MLP neurons of a small language model. Each row is named by its layer, matrix (down: output weights) and neuron, and shows model dimensions 256-383. Each number is 128 + 24 x the weight over its row's rms, rounded and kept within 0 to 255. A neuron's up and down rows have the sign that makes its largest values positive.
After each neuron's rows, "fires before" lists the tokens most often just after its 100 highest values on Wikipedia text that the model never trained on.

L4.down446 [148 136 173 118 157 140 154 144 109 157 107  85 111 128  96 153 122 136 172 136 158 150 108 148 128 166 170 159 150 147  93 125 136 117  93 160 104 134 160 142 128  86 117 157 159 159 141  99 118 113 112 126  99 126 139 149 151  77 119 130 136 148 140 110 121 144 175 132  92 152 123 126 137 191 133 146 152  84 108 103 122  77 151 147  86  99 126 177 199 140 131 102 106 130 110 147 115 132  98 110  96 153 137 123 108 141 100 103 134 133 112 100 114 130 146 137 142 123 135 118  83 119 154 162 110 163 124 145]
fires before: "5", "0", "7", "1", "9", "2"

L4.down969 [107 118 126 144 144 136  93 141 125 160 131 144 104 110 155 159 127  86 122 160 134 121 108  89 161 117 142 170 129 147  95 141 150 126 111 159 136 139 111 109 144 108  95 133 131 116 130 134 109 133 140 125 149 160 114  96 133 149 113 128 153 107 132  92 128 107 124  99  98 158 162  87  72 140 136  91 139 103 193  85  87  90  95 119  73 134 125 129 106 160  96 130 135 128 101 154  97  99 128  83 131 151 110 113 111 154 132 136 120 157 116 105 116 128 117 132 149 171  79 148 122 166 137  98 101 150 119 169]
fires before: " "

L4.down1381 [113 117 118 138 103 110 154 130 144 128 134 113  95 127 123 114 168 158 154  89 146 107 126  95 119 152 180 148 126 155 142 159  78 185 119 102 122 135 112 136 142 128  85  98 103 143 152 156 169 132 137 134 136 128 107 136  72 136 136 142 119  82 106  90 139 107  96 139 132 135 132 105 142 121 127 103 115 138 120 116 114 151  93 136 153 134 154 129 161 135 149 104 134 133 115 135 118 122 128 129 130 126 151 136 120 191 103 150  69 154  94  95 143 150 125  91 159 137  99 108  92  89 125 113  99  85 120 141]
fires before: ":", "9"

L4.down1018 [158 105 105 109 117  88 133 159 134 107 102 137 132 130 112 101 120 153  74 135 146 140  89 157 116 101 124 147 160  94 106 161 138  97 141 179 133 123 150 128 130 126 127 129 137  94 117  89 116 143  87 146 116 121  84 125  81 177  99 127 119 151 123 150 116 149 158 127  85 155 135 139 170 111 123 131 107 148 136 115 137 144 132 139 121 146 140 138 111 154 133 116 131 146 156 129 135 142 102 115 139 151 120 153 104 167 126 158 128 110 113 115 126  63 133 128 173 110 127  98 138 149 149 130 112 108  84 146]
fires before: "\n"

L4.down1322 [158  89 154 143 151 102 119 135 138 134 113 132 138 103 130 130 126  97 135 171 115 148 146 131 127 130 165 154 107 126 200  95 125 150 110 165 138 150 121  99 143 132 115 150 106 113 147 129 104 125 130 132 148 117  90 124 112  86  87 131 119 118 152 120 114 127 112 149 133 123 169 145 135 115  93 111 116  52 158 124 121 120 170 152 141 110 126  94 116  94 132  81 115 142 162 130 104  83 124  97 172 124 156 153 132  95  94 136 134 137 127 107  96 148 131 128 128 170 113 157 112 111 118 143 103 144 176 115]
fires before: " ", " the", " its", "\n", "3"

L4.down919 [134 153 134 144 123 157 148  87  72 144  86 130  96 175 130 135 134 142 113  95 136 125 174 136 133 127  93 137 134  80 117 148  83 107 134 126  83 153 154 130 116 132 157 121 112 117 124 125 149 156  68 132 144 133 145 118 106 142 111 169 135 136 129 113 144 143 111 120 142  97 140 142 123 114 125 124 126 136 169 133 107 149 121 143  94 110 119 118  99 115 134  84  97 117 116 141 150 190 138 125 119 143 119 176  92 135 137 124 108 154  88 127  77 114  98 104 146 117 154 109  86 136 116  93 116  95 144 126]
fires before: "9"

L4.down1506 [150 117 110 184  81 121 101 152 155  89 137 105 129  71 131 163 142 140 100 122 129 170 159 128 132 147 141 140 179 123 101 136 121 153 115 117 142 125 129 162 117  96 123 176 107 142 142 182 140 111 117 121 122  74  76 107 103 136 139 154 142 150 107 113 101 105 101 180 158 101  99 127  98 118 128 110 146 123 175 135 118 123 154 110 134 145 132  96  97 147 135 134 142 134 147 151 165 124 161 175 157 143 121 170 112 172 133 145 148 109 110 167 134 104 133 117 109 106 112 127 125  96 140 118 154 135 140 137]
fires before: "8", "9", "7", "5", "3"

L4.down809 [139 168 104  78 125  82 147 114 103 130 175 139 119 116 130 133 130 162 118 174 128 121 174  89 119 133 138 115  90 114 103 109 115 113 122 115 100 142  87 144 141 152 124 154 121 110 150 139 104 143 134  82 138 148 137 115 137 118 126 100 153 113 113 154 146  81 144 136 113 141 149 147 104 139 146 134 133 139 141 142  81 133 108 130 140 109 115  85 137 123 104 159 123  87 116 148  64 143 154 119 136 159 135 110 134 100 107 143 138  83 156 139 120 125 115 147 113 145  86 137 149 108 153 147 136 127 141 150]
fires before: " "

L4.down913 [106 110 149 106 128 171 121 155 124 173 149 136 155  92 115 117 115 113 137 118 127 136 136  93 149 134 155 121 101 124 111 116 126 146  94 114 174 119 130 138 193 150  84 149 132 161 138 105  94 148 114 158 159 129 122 110 148 112  79 118 162 156 141  98 110  90 101 131 100 112 124 147 139 137 150  98 143 142 157 116 114 135 135  80  81 156 106 108 144  91 166 153 125 112 170 105 128 140 100 122 133 139  92 123 106 140 163 162 159 133 153 117 137 125 114  82 129 112 109 138 101 139 147  95 137 145 119 138]
fires before: " ", "\n", " in", " for", " to"

L4.down329 [120 123 118 135 135 127 140 133 146  90 191 124 145  51 147 147 139 155 123 146 144 159 136 148 131  56 108 125 142 133 116 103 115 146  98 149 126 114 136 155 168  84 137 106 151 129 135 131 179 127 148 157 135 132 136 131 155  93 135 129 103 119 139 112 169 144 146 134 102 105 132 146 146 119 123 130 148 175 119 127 129 131 162 122 188 124 115 166 147 100 141 166 154 123 166 133 119 114 123 131 120 134 172 144 122 131  94 153 121 159 140 140 144 136 130 147 140 121  93 168 113 170 132 148 132 135 118 142]
fires before: "0", "1", "2", "3", "5", "4"

L4.down226 [139 122 117 113 164 112 122 108 117 123 128  88 121 135  73 123 124 124  92 117 148 128 127 140  96 163 131 147 154  86 142 126 102 170 141 106 142 133 119 176 113 140 137 123 118 143 125  94 180 160 130  99 147 110 108 125 117 131  96 145 142 141 114 167 156 151 137 132 136 109 122 197 121 129 124 102 117 119 143 117 121 108 134 131  93 126 164 110  99 104 141 124  72 135 156 120 118 137 143 105  75 111  89 177 153 127  92 141 134 145 120 144 103 135 153 125 186 102 131 113 116 129 142 121 148 101 128 143]
fires before: "9", "8", "7"

L4.down235 [143 127 151 120 148 108 117  82 132  87 147 108  93 132 157 143 151 136 123 153 158 147 134 157 127  87 150  99 160  98 146 134 156 163 160 130 139 163 129 167 145  78 137 158 120 168 121 110 157 137  89 119 155  92 129 103 127 105 164  76 108 124 106  94 110 147 115 103 110 144 148 105  94 136 118  94 151 166 119 116 135 149 147 108 173  88 137 153 144 111 123 139 200 171 171 147  98 148 129 116 135 123 130 194  89 143  88 144 113 104 125 148 105 118 123 166 150 144 118 192 148 134  72 136 118  84 124  89]
fires before: "1", "2", "0", "5", "4", "3"

L4.down454 [145 136 132  50 141 141 123 128 106 131  93 118 112 139 149 143 111  99 115 105 153 146  84 138 130 107 112 145 147  93 100 148 156 113 184 157  95 118 160 103 113  99 155 116 141  90 126 121 136 135 172 145 155 118 151 145 126 140 123 138  90 125 148 169 141 122 150 121 130  86 138 147 123 104 121 174 157 147 149 132 150 109 108 147 109 144 139 142 129 131 162  95 122 143 112 129 150 151 153 131 117 163 113 114 115 105  75 125 110 129 107 155  89 139 143 148 124  91 142  98 125 134 153 102  78 169 159 104]
fires before: "9", "8", "1", "2"

L4.down1459 [105 137 111 131 114 144 155 140 130 140 144 127 118 155 137 120 104 111 107 143 166  87 105 159 127 109 144 134 128 148 154 129 117  95  91 100 150 118 130 145 109 186 106 149 126 116  94 126 120  82 115 128 141 139 108 162 137 132 116 152 106 105 125  79 110 145 114 136 101 144  91 138 106  80 104 127 146 176 136 103 117 133 107 108 129 108 127 131 101 122  77  99 121 133 134 136  96 116 146 119 132 130 134 125 140 146 130 136 129 152 105 119 123 156 177 117 153 159 122 123 143  67 156 129 110 121 150  61]
fires before: ":", "ule", " |", " (", " on", ")"

L4.down781 [141 152 137 150 102  98 104 117 114 115 139  96 111 147  96 136 135 150 105 120 143  95 142 142  84 137 129  86 129  77 130 131  94 118 151 115 120 157 161 109  70 163 140 119 155  96 106 150 124 132 106 167 143 160 104 146 195 178 179 160 141 129 138 121 126 136 123 108  96 150 135 141 148 129 144  99 126 150 116 140 131 150 130 123 119 101 127 105 134 107 116 133  96 147 111 151 115  83 125 123 144 129 137 111 144 139 158 147 144 130 117 146 131 151  77 157  92 154 118 114  85 185 134 149 135 149 123  98]
fires before: "|", " ", "\n"

L4.down585 [142 116 162  69 136 135 181 114 151 128 192 168 162  98 125 161 117 136 127 117 183 136 156 111  96 140 169 107 153 115 148 103 151 108  99 117 113 176 134  98 118  93 121  93  87 105 126 142 141  99 126 127  95  91 106 162 124  62  86  74 108 164 107 162 166 122 149 118 122 133 148 125 164 110 141 148 140 144  82  76 127 140 135 150  84 111 147 106 122 116 106 117 135 121 157 106 150  77 145 126  99 104 139 150 126 167  97 141 115 125 108 114  92 107 120 119 169 136 101 132 101 117 146 142 140 141 115 168]
fires before: "0", "1", "2"

L4.down298 [124 101 121 170 116 100 128 106 150 120 137 127 136 133 101 144 122 142 123 128 132 134 111 149 169 129 136 111 126 157 103  79 168 163 141 113 137 147 168 119 134 136 108 132 117 125 115 120 117 178 114 151 125 124 118 126 113 133 142 159 145 158 127 122 111 102 113 109 160 153 113 138  82 121  97 110 118 122 107 107 106 134 151 121 127 145 108 120 106 102 132 119 115  88 145 147 195 108 157 141 151 130 116  81 166 133 152 127 132  83 107 136 185 125  96 120 138 128 128 106 112 131 109 161 115 135 114  81]
fires before: "\n"

L4.down497 [167 116 144 117 100 148 149 124 120 118 145 121 141 106 143 138  79 143 123 111 163 130  88 115 125 128 108 130 148 147 140  67 171 132 118  78 133 169  89 168 134  82 131 133  95 131 119 160 140  99 107 112 104 131 167 136 121 140  96 141 130 117 154 129  89 143 103 112 126 116 140 142 134 151  77 117 108 171 113  66  97  92 179  95 150 107 122 124 124 116 112 133 120  87 130 158  91 111 148 143 109  86 158  84 177 130 147 159 111 197 113  97 101 128 110  97 124 131 161 156 147 157 156 134 133 156  81 116]
fires before: ",", ".", " to", " and", " for", " in"

L4.down1353 [119 130 108 125 109 166 148 131 103  91 130  99 145 103 131 145 152 106  85 130 164 140 139  97 100 117 156 149 116 131 139 118  94 157 156 133 131 144 115 106 139 132 141  68 130  99 120 137  95  83  98 161 132 151 174 109 154  84 147 158 154 108  88 115 181 165 122  86 116 118 137 114 172 158  93  84 122 155 149 118 130 104 133  98 111 145 144 142 116 123 114 136 173 130 105 135 155 155  98 133 152 101 100 134 124  98 121 159  82 150 110 169 149 102 130 208 135 137 144 135  78 164  92  88 113  97 107 197]
fires before: "6", "7", "8", "9", "3", "5"

L4.down214 [144 140  81 126 140 120 120 170 125 129 127  99 114  84 130 117  88 147 108 127 119 123 183 144 153 138 128  93 136 137 125  95 171 157 119 173 111 134 147 109 141 147 124 115 148  78 124 126 116 144 174 131 127 101 115 123 106 114 122 149  92 146 143 104  99  88 164 128 127 172 102 115 148 139 109 154 150 171 130 111 123  98 147 122 166 128 148 100 150 109 179 162 136 119 114 123 127 125 126 121 148 118 148 105 101 134 103 134 137 100 140 146  88  68 137 151 111 152  89 176 115 129 141 131 121 119 178 138]
fires before: "0", "1", "2", "4", "3", "5"

L4.down41 [156 130 134 109 104 161  88 127 148 161 119 109 111 109 143 137 125 106 111 109 142 107 161 125 151 127 107 109 141  92  92 147 112 138 108 127 137 131 159 115 172  97 131 147 147  96 149 101 151 162 134 157 132 176 167 120 148 153 110 145 111 128 130 121 147 127 151  78  89 152 136 139 105 148 112  81  96 120 114 151 136 114 140 143 103 159  96 150 119  53 133 142 122  72 108 125 111  98 122 127 142 112 129 119 139 131 110 139 108 166 166 133 149 134 105 126 164 101 144 115 144 148 149 157  95 156 147 126]
fires before: "0", "-", "1", "\n", " census"

L4.down16 [157 116 128 126 180 123 130  79 126 153 161 135 127 138 164 178 109 121 122 113 130  94 119  77 148  94 127 101 164 132 103 129 171 136 148 139 131 159 116 156 103 147 107 126 130 114 147  87 142 150 120 120 124 204 140 112 170 120 151 153 135 112 149 109 115 113 120 170 135 117 165 115 153 145 111 150 159 156 141 161  89 146 122  74 134 118 147  82  89 111 134 125 103 151 112 139  93 151  98 146 145 150 144 143 164 120 148 143 175  95 150 121  86 160 116 108 125 118 150 123 141 136 144 122 158 134 154 102]
fires before: " ", " the"

L4.down17 [172 152 108 131 117 139 129 118 148 110 124 125 109  96 115 138  93 164 103 117 118 121 110 110 103  85 155 175 127 123 118 118 120 113 152  97 132 123  87 146 159 125  82 140 102 138  90 139 141 106  81 134  75 126  97 113 114 136 113 122 123 139 164 135  99 136  99 164 138 135 133 119 126 103 122 193 141 113 131 147 146 114 126 168 140 140 121 134 117 126 102 133 136 104  75 109 137 143 114 129 100 154 133 123 119 143 154 127  92 135 113 132 153 113 145 106 141  64 140  97  91 156 115 155 159 136 136 163]
fires before: ".", ",", " of", "\n", " with"

L4.down334 [151 108 105 139 136 107 138 148  81  89  92 122 118 148 129 105 155 111 169 108 135  86 179  92 103  72 129  94 122 155 124 134 147 158 117  86  78 161  93 141 116  98 127 108 139 110 161 133 154 140 132 110 150  89 120 123 139 132 153 147 130 159  96 122 119  91 153  99 159 107 156 140  93 136 110 112 126 179 157 121 113 114 158 145 123 183 100 140  89 115 108 126 135 113 128 122 148 146 136 125 165 161 107 105 140 115 128 190 149 122 135  89 167 118  95 163 188 148 119 109 117  62 144 151 160 124 112 138]
fires before: " |", ",", "\n", "."

L4.down704 [ 88  89 180 174 147 177  97 152 123 139 105 111 142  79 127 153 138 136 135 154  81 120 178 123 102  97 109 120 127 166 158  75 134 140  91 110 138 150 109 132 116 139 126 142 138 106 139  90 171  93 168 157 120 129 101 116 122 133 109 142 138 132 137 170 137 139 102 103 106 133 129 190  81 124 140 117 173 121 108 120  92 106 142 150 143 100 112 155 114 138 156 125 135 166 144 172 167 149 118 115 120 113 123 151 102 150 139 148 101 131 162 120 127 156 158 101  85 165 137 117 106 156 126 128 127 185 131 156]
fires before: "4", "7", "1", "3", "9", "6"

L4.down1127 [107 141 134 150 158 139 173 139 149 117 107 151 129 101 139 138 112 160 143 148 155 118 105 148 141 170 113 125 153 137 116 140 134 118 106 111 119 138 101 100 148 126 125 121 152 114 119 133 117 112 150  97 164 126 145 153 104  89  76 119 104 114 137 141 116 130 124 137 131 129 128 164 107 138 106 127 115 124 143 123 113 109 133 113 114 127 168 162  95 126 116 152 142 102 115 193 108 148 120 125 161 132 137 110 103 149 144 137 130 169 170 148 119 140 119 101 117 106 143 139 138 125 135 101 131 148 188  87]
fires before: "0", "3", "5", "mar"

L4.down383 [137 116 110 114 159 130 143 140 105 106 124 125 145  98 151 125 128 151 101 113 127 146 131 128  85 116 148 116  65 116 118 110 109 111 120 165 139  81 151 119 117 129 139 129 138 124 122 134 124 149 117 181  90 123 106 111 144 120 143 121 118  85 150 113 118  93  94 119 137 147 169 120 101 138  95 156 119 160 119 115  57  99 105 162 139 136 142 151 118 143 215 117 108 145 111 132 105 102 117 154 110 129 132 139 122  82 128 137 101 172 101 150 168 107 136 128 133  81 146 141 110 138 125 140 112  99 147 123]
fires before: "4", "3"

L4.down933 [ 81 100 113 144  81  96 121 127 141 114 141 119 143 108 139 144 112 110 151 109 126 106 152 140 106 121 134 146 106 108 113 112 148 143 125 140 128 112 101 110 121 112 158  95 139 154 170 135 102 122 147 150  88 181 140  98  77  77 145 121 111 120 116 134 130  96 134 107 131 121 148 123 108  88 127 102 167 119 127 143 152 163 132  93 129 121 110  76 149 147 158 106 113 136 162 162 112 158 128 139 137 124 117 137 118  94 112 128 169 181 131 118 128 143 133 112 155 121 136 143  85 115 120 168 105 102 130 158]
fires before: "1", "2", " ", ".", "–"

L4.down1300 [139 111 113 158 143 128 116 139 194 157 146 137  96 104 131 150 136 123 124  88 132 150 165 119 154 176 151 129 119  82 121 102 121 171 151 137  91 125 115  89 136 170 137 130 125  97 146 141 113 137  98 157 122 198 110 151 157 177 121  98 156 164 128 169 151 159 116  94 127 128 130 125 155 113 127 113 144 145 110 143 142 160 176  92 133 173 159 114 161 140 123 136  93 129 124 158 115 101 127 142 142 114 139 166 140 124 132 139 136 138 131 125 126 125 142 152 137 137 136 137 102 125 121 110  94 135  92 107]
fires before: "|", "\n"

L4.down723 [126 148 158 136  97 109 146 165 149 133 151 102 113 150 122 179  99 122 111 149 131 119 100 161 107 134 106 101 114 142 128 133 118 196 109 147 121 133 122 148 163  95 117 117 101 136 108 123  99 162 140 120 151 133 103 118 137 158 127 157 149 124 157 108 118 117 147  99 122 139 142 152 136 130  89 157 124 109 131 132 156 117  99 113 106 121 114 137 111 102 160 117 103  81 131 174 121 114 163 150 130 135 101 141 116 189 129 116 158 142  99 119 132 152 135 122 138 146 105 157 116 161 155 136 160 156 151 127]
fires before: " ", "\n", " New", " -"

L4.down1499 [133 107 119  78 119 170 168 149 157 135 120 172 154  89 151 104 139 126 157  94 115 149 183 129 131 109 182 133 112 150 115 100 133 105 101 134 142 116 163  93 102 148 118 103 122 110  91 105 102 147 131 109 127 135 116 156 128 125 108 135 126  66  90 132 118 128 127 162  98 173 116 142 140 157 147 125 133 150  91 106 133 110 100 141 116 111 121 130 119 125 143 125 115 126 108 144 131 123 130 124  88 112 161 140 121 140 135 101 157 129 127 152 139 147 143 118 141 106 144 137 156 161 108 144 101 165 152  75]
fires before: "0", "5", "4", "3", "7", " million"

L4.down467 [146 105 131  96 128 121 145 104 121 159 134 118  81 134 146 118 135 111  83 132 119  58 161 135 114 143 171 151  96 154 168 113 140  82 102 117 154 112 113 101 115 125 153  76 103 123 183 149 108 169 119 115  85 122 126 116  82 126 142 126 119 116 131 114 150 101 114 148 127 164 120  90 131 170 150  99 120 150 125 147 101 128 139 174 109  97 118 151 159 136 135 149 107 101  86 150 133 158 130 101 116 158 132 121 101 132 108 110 150 115  74 132  88 102 138 171 143 154 131 123 115 130  77 148 112 148 179  93]
fires before: " |", ",", " ", " (", ":"

L4.down345 [133 164 146 102 137 107  96 121 123 130 112 117 127  90 146 109 137 109 106 151 137  78 137 141  84 113 131 141 144 132 157 124 145 179 152 135 120 144 153 145  95 167 134 124 135 111 115 147 108 166  99 130 127 139 120 167 177 124  97 136 155 161 121 127 149 116 120 151 135 127 162 125 135 121 181 128  91 145 154 140 168 142 117 143  91 168 120 156 127 152 176 126 123 149 134 132 116  93 145 143 155 132 148 124 113 128 135 167  95 146  61 136 166 110 126 144 133 111 144 102 159 192  82 123 114 143 170 119]
fires before: " |", "\n", " ", " of"

L4.down262 [152 116 106  66 105 118 113 131  96 137 155 141 145 151 167 189 120 148 156 137 111 114 134 163 103 137 143 125 136 122 132  95 112 129 116 167 110 142 150 161 154 133 138 131  80  71 113 144 127 131 140 150 124 102 127  63 110 142 111 151 113  74 164  91 104 140 103 122 140 160 134 133 154  97 176 132 106 130 166 131 115 112  72  73 103 103 160 145 100 138  96 160 171 119 118 110 154 168 103  71 113 147 119 126 128 128 135  66 167 142 131 192 108 113 108 113 122 128  78 121  95 166 107 113 147 132 101 109]
fires before: " ", "1", "2", " |"

L4.down1056 [ 86  71 140  80  82 101 128 166 142 133 104  92 119 186 109 113 126 104 121  88 114 146 144 164 136  97 137 153 150 120 127 116 137 114 129 154 141 180 144 142  96  82 112 112 116 172 149 144 125 114 146 118  79 117 119 107  88 145 121 163 170 165 105  91 146 160 142  90 143 137 134 137 124  56 123 177 116 107  89 128 126 155 139 124 144 137 141 136 124 108 182 123 128 142 149 138 187 143 144 138 128 125 179  98  97 133 141 107 134 132 154 117 108 128 161 107 118 109 152 114 109  92 135 140 126 154 143 141]
fires before: "1", "2", "9", "8"

L4.down931 [153 133 165  73 124 101 106 119 110 118 156 179  96 111 116 158 130 105 124 129 136 167 123 158 109 126 144 108 117 166 152 123 147  95  80 129  96 150 105 130 111 119 135 117 134 122 146 126 134 208 103 128 142 145 159 131 137 116  97 119 113 122 136 125 123 153 161 129 119 158 128 114 152 158 165 111 121 137 155 112 158  75 142 137 117 121 135 133 142 139 135 153 124 110 139 122 122 113 145 134  99 164  97 137 150 164  92  82 113 109  76 144 100 124  92 115 134 131 124 116 149 123 129 129 125 111 102 119]
fires before: "s", "0", "%", " Billboard"

L4.down1411 [115 107 106  93 115 103 170  94 148 122  91 151  94 125 119 120 134 196 128 158 119 125 146 150 116 152 153 123 101 120 115 148 117 120 137 168 122 142 109 105  88 159 126 119 130 135 153 107 121 166 122 105  87 149 154 128 174 162 127 158  83 112 161 172 113  74  72 116 106 164  88 129 165  81 145 135 164 146 127 164 116 107 117 124 129 120 141 122 141 119 107 108  99 144  60 101 122 110 171 130 106  90 147 115 154 119  96 115 130 117 174 201 123  98 101 112 110  97 143 114 153 146 109 111 145 113 118 106]
fires before: "4", "3", "5", "9"

L4.down1298 [140 117 110 148 131 130 146 117 135  94 114 121 168  93 102 121 177 168 100 152 110 169 154 146  89  98 153  98 142 116 115 108 128 157 143 146 132 131 125  94 160  84 123 155 177 160 104 110 126 117 121 154 174 109 100  79 107 126 124 111 145 129 122 119  84 107 129 155 100  57 162 124 116 125 118 115 140 151 121 135 163 155 128 110 159 104 143 132 137 148 163 164 118 118 145 171 154 198 138 134 136 172 105 120 121 127 127 162 101 144 112 127 107  88  86 153 113  91 112 103 134 132 120 114  97 116 137 134]
fires before: "6", "7", "5", "2", "9", "4"

L4.down1154 [135 122 153 132 124 100 122 142 117 114 120  97 109  96 130 147 158  64 133 104 124 150 102 120 137 102 124 112 118 131  74 163 128 144  99  96  90 157 124 124 129 100 143 121 105 112 115 117 108  94  74 144 149 116 112 119 153 116 134 123 139 151 169 131 150 114 164 130  89 106 100 166 119 159 133 132 143  97  66  92 150 114 133 128 115 185 145 130 115  95  72 181 149 137  95 113 140 140 101 167  97 139 138 119 102 125 119 121 145 116 124 160 156 110 152 127 173 125 141 124 111 129  93 180 143 119 135 109]
fires before: "2", "0", "1", "3"

L4.down134 [102  84 139 143 124 123 118 160 129 105 147 103 152 109 158 101 121 105 149 139 140 163 108 132 153 139 131 121 143  93 110 146 111 132 127 155 140 149 119 102 135  66 155 151 112 129 139  87 127 140 128  93 131 164 112  98 130 131  91  96 150 140 111 115 138 151 167 121 120 159 115 103 119 121 133 126 121  96 129 125 129 136 151 117 110 101 118 135 129 123 113 133 146 147 156 140 152 175 148 124 160 119 138 164 164 149  83 131 129 152 157  85  93 161 116  94 148 152 165 140 138 150 129 120 124  98  99 123]
fires before: "2", "ivers", "."

L4.down1443 [118 170 145 140  96 125 122 123 133 161 161  96 133 114 144 145 154 143 127 111 116  60 137 108 104  85 156 109 148 130 125 123  83 146 127 116 110 155 120 108 129 137 132 127 116 129 178 137 163 150 118 142 122 130 135 110 129 128 124 149 150  70 134  82 153 132 161 152 125 154 133 133 132 166 160 128 125  62 104 146 167 108 126 139 106 108 136 142 120  87  88  88 104  99 137 177 144 115 140 154  98 133 109 165  95 153 177 125 154 104  71 115 140 166 109 113 164 103 109  91 119 117 147 144 113 114 179  94]
fires before: " ", ",", ";", "th"

L4.down319 [ 97 160 113 148 188 135 118 196 109 132 119 164 134 138 147 106 127 129 144 128 107 129 126 156 153 133 149  93 150 174 142 138 160 191 121 139 154 124  84 117 139 140 124 131  81  99 120 127 113 139 119 167 127 130 163 128 117 107  96 152 156 119 119  88 112  93 140 110 128 149 183 152 136 149  46 161 152 121 138 137 156 128 118 133 100 125 129 118 107 107  96  89  90 118 146 130 144 140  85 112 146 122 124 117 163 120 112  90  86 145 141 178 124 143 119 119 137 180 130 136 164 139 109 128 140 105 169 156]
fires before: " "

L4.down124 [116  96 156 126 117  86  92 152 158 136 124  67 147 128  94 162  92 129 126 143 166 129 161 140 142 126 138 161 127 197 177 112 143 129 141 131 144 152 103 125 109 113 144  95  84 103 124 102 121 137 113 125 123 106 115  97 124 127 111 123 123 179  90 113 129 118 118 122 149 178 115 139 100 115 129 102 136 112 122 136 152 109 106 115 153 104 157 164 141  89 181 120 150 121 135 124 143 107 128 125 145  87 136 113  94 132  91 176 148 113 115 159 132 133 150 123 112 130 113  98 117 150  97 105 108 132 130 196]
fires before: "0", "1", "2", "4", "6"

L4.down1189 [105  66 154  98 128 103 146 149 164 155 127 125 128 112 111 134 133 118  87  90 148 126  99 143  95 134 133 130 140 106 119 122  80  98  63 128 130 172 109 160 132  81 138 138 120 108 100 138 175 140 143 114 136 119 149 114 117 117 128 133 128 137 126 142 116 152 131 138 143 119 154 125 131  93 110 160 115  86 101 108 175 103 100 173 117 104 134 109 108 114 140 119  96 152 117 136  98 142 145 146 126 124 148 116 101 112 151 149  97 104 150 160 130 164 129 101 115 116  94 159 122  95 120 106 156 120  93 147]
fires before: " |", "0", ":", "–"

L4.down203 [152 139 129 121  88 119 119 119 112  82 135 133 101 137 108 136 135 181 126 142 100 150 121  91  66 124 114 117 124 144  69 103 102 154 146 146 151 101 137 119 123  91 126 144 112 148 116  94 126 143 130 140 148 121 141 118 130 131 141  77  85 145 134 146 145 164 124 138 150  89 111 140 126 110 116 105 108 141 123 126 124 142  97 136 148 108  85 107 159 151 170  75 186  97 202 142 157 172 130 161 110 157 131 109 104 187 178 134 159 109 134 135 110 131 120 116  79 115  92 148  91 101 107 113 157 108 159 119]
fires before: ",", ")", ".", " of", "\n"

L4.down1118 [116 137 138 151 155 136 112 129 139 153 105  86 137 103 123 142 117 126 116 135 170 112 141  97  99  96 184 143  85 151  91 132 138 127 102 165 119 140 101 160 149 163 111 100  88 133 122 116 126 111 130 194 124 148 114 120 131 166 134 150 137  93 151 137  86 130 121 137 109 109 121 114 151 103 156 147 134 133  90 129 150 166 143  79 164 193 133 131 137  85  84 118 128 156 161 174 129  90 177 115 117 118 167 138 114 136 180 143 104 141 118 164 136 136 124 137 130 118 126 100 137 149 101 131 128 109 131 113]
fires before: " |", ";"

L4.down506 [115  94  99  82 105 108 111 138 143 126 129 140 175 135 173 141 151 131 152 154 114 114 127 146 165 121 152 104 136 138 158 123 157  88 146 130 113 178 138 145 109 159  86 125 137 150 138 127  91  89  66 121 100 122 122 124 112 196 119 150 156 132 159 136  84  90 169 148 131 116 116 113  89 138 121 102 174 134 117  98 111 114 130 175 156 116 144 108 159 129 142 141 179 134 122 128 124 143 123 142  99 117 142 119 162 120 114 128 122 150 158  92 102 152 100 103 122 163 117 149 149 139 144 125 105 108  94 111]
fires before: "\n", " and", ".", " (", ",", " who"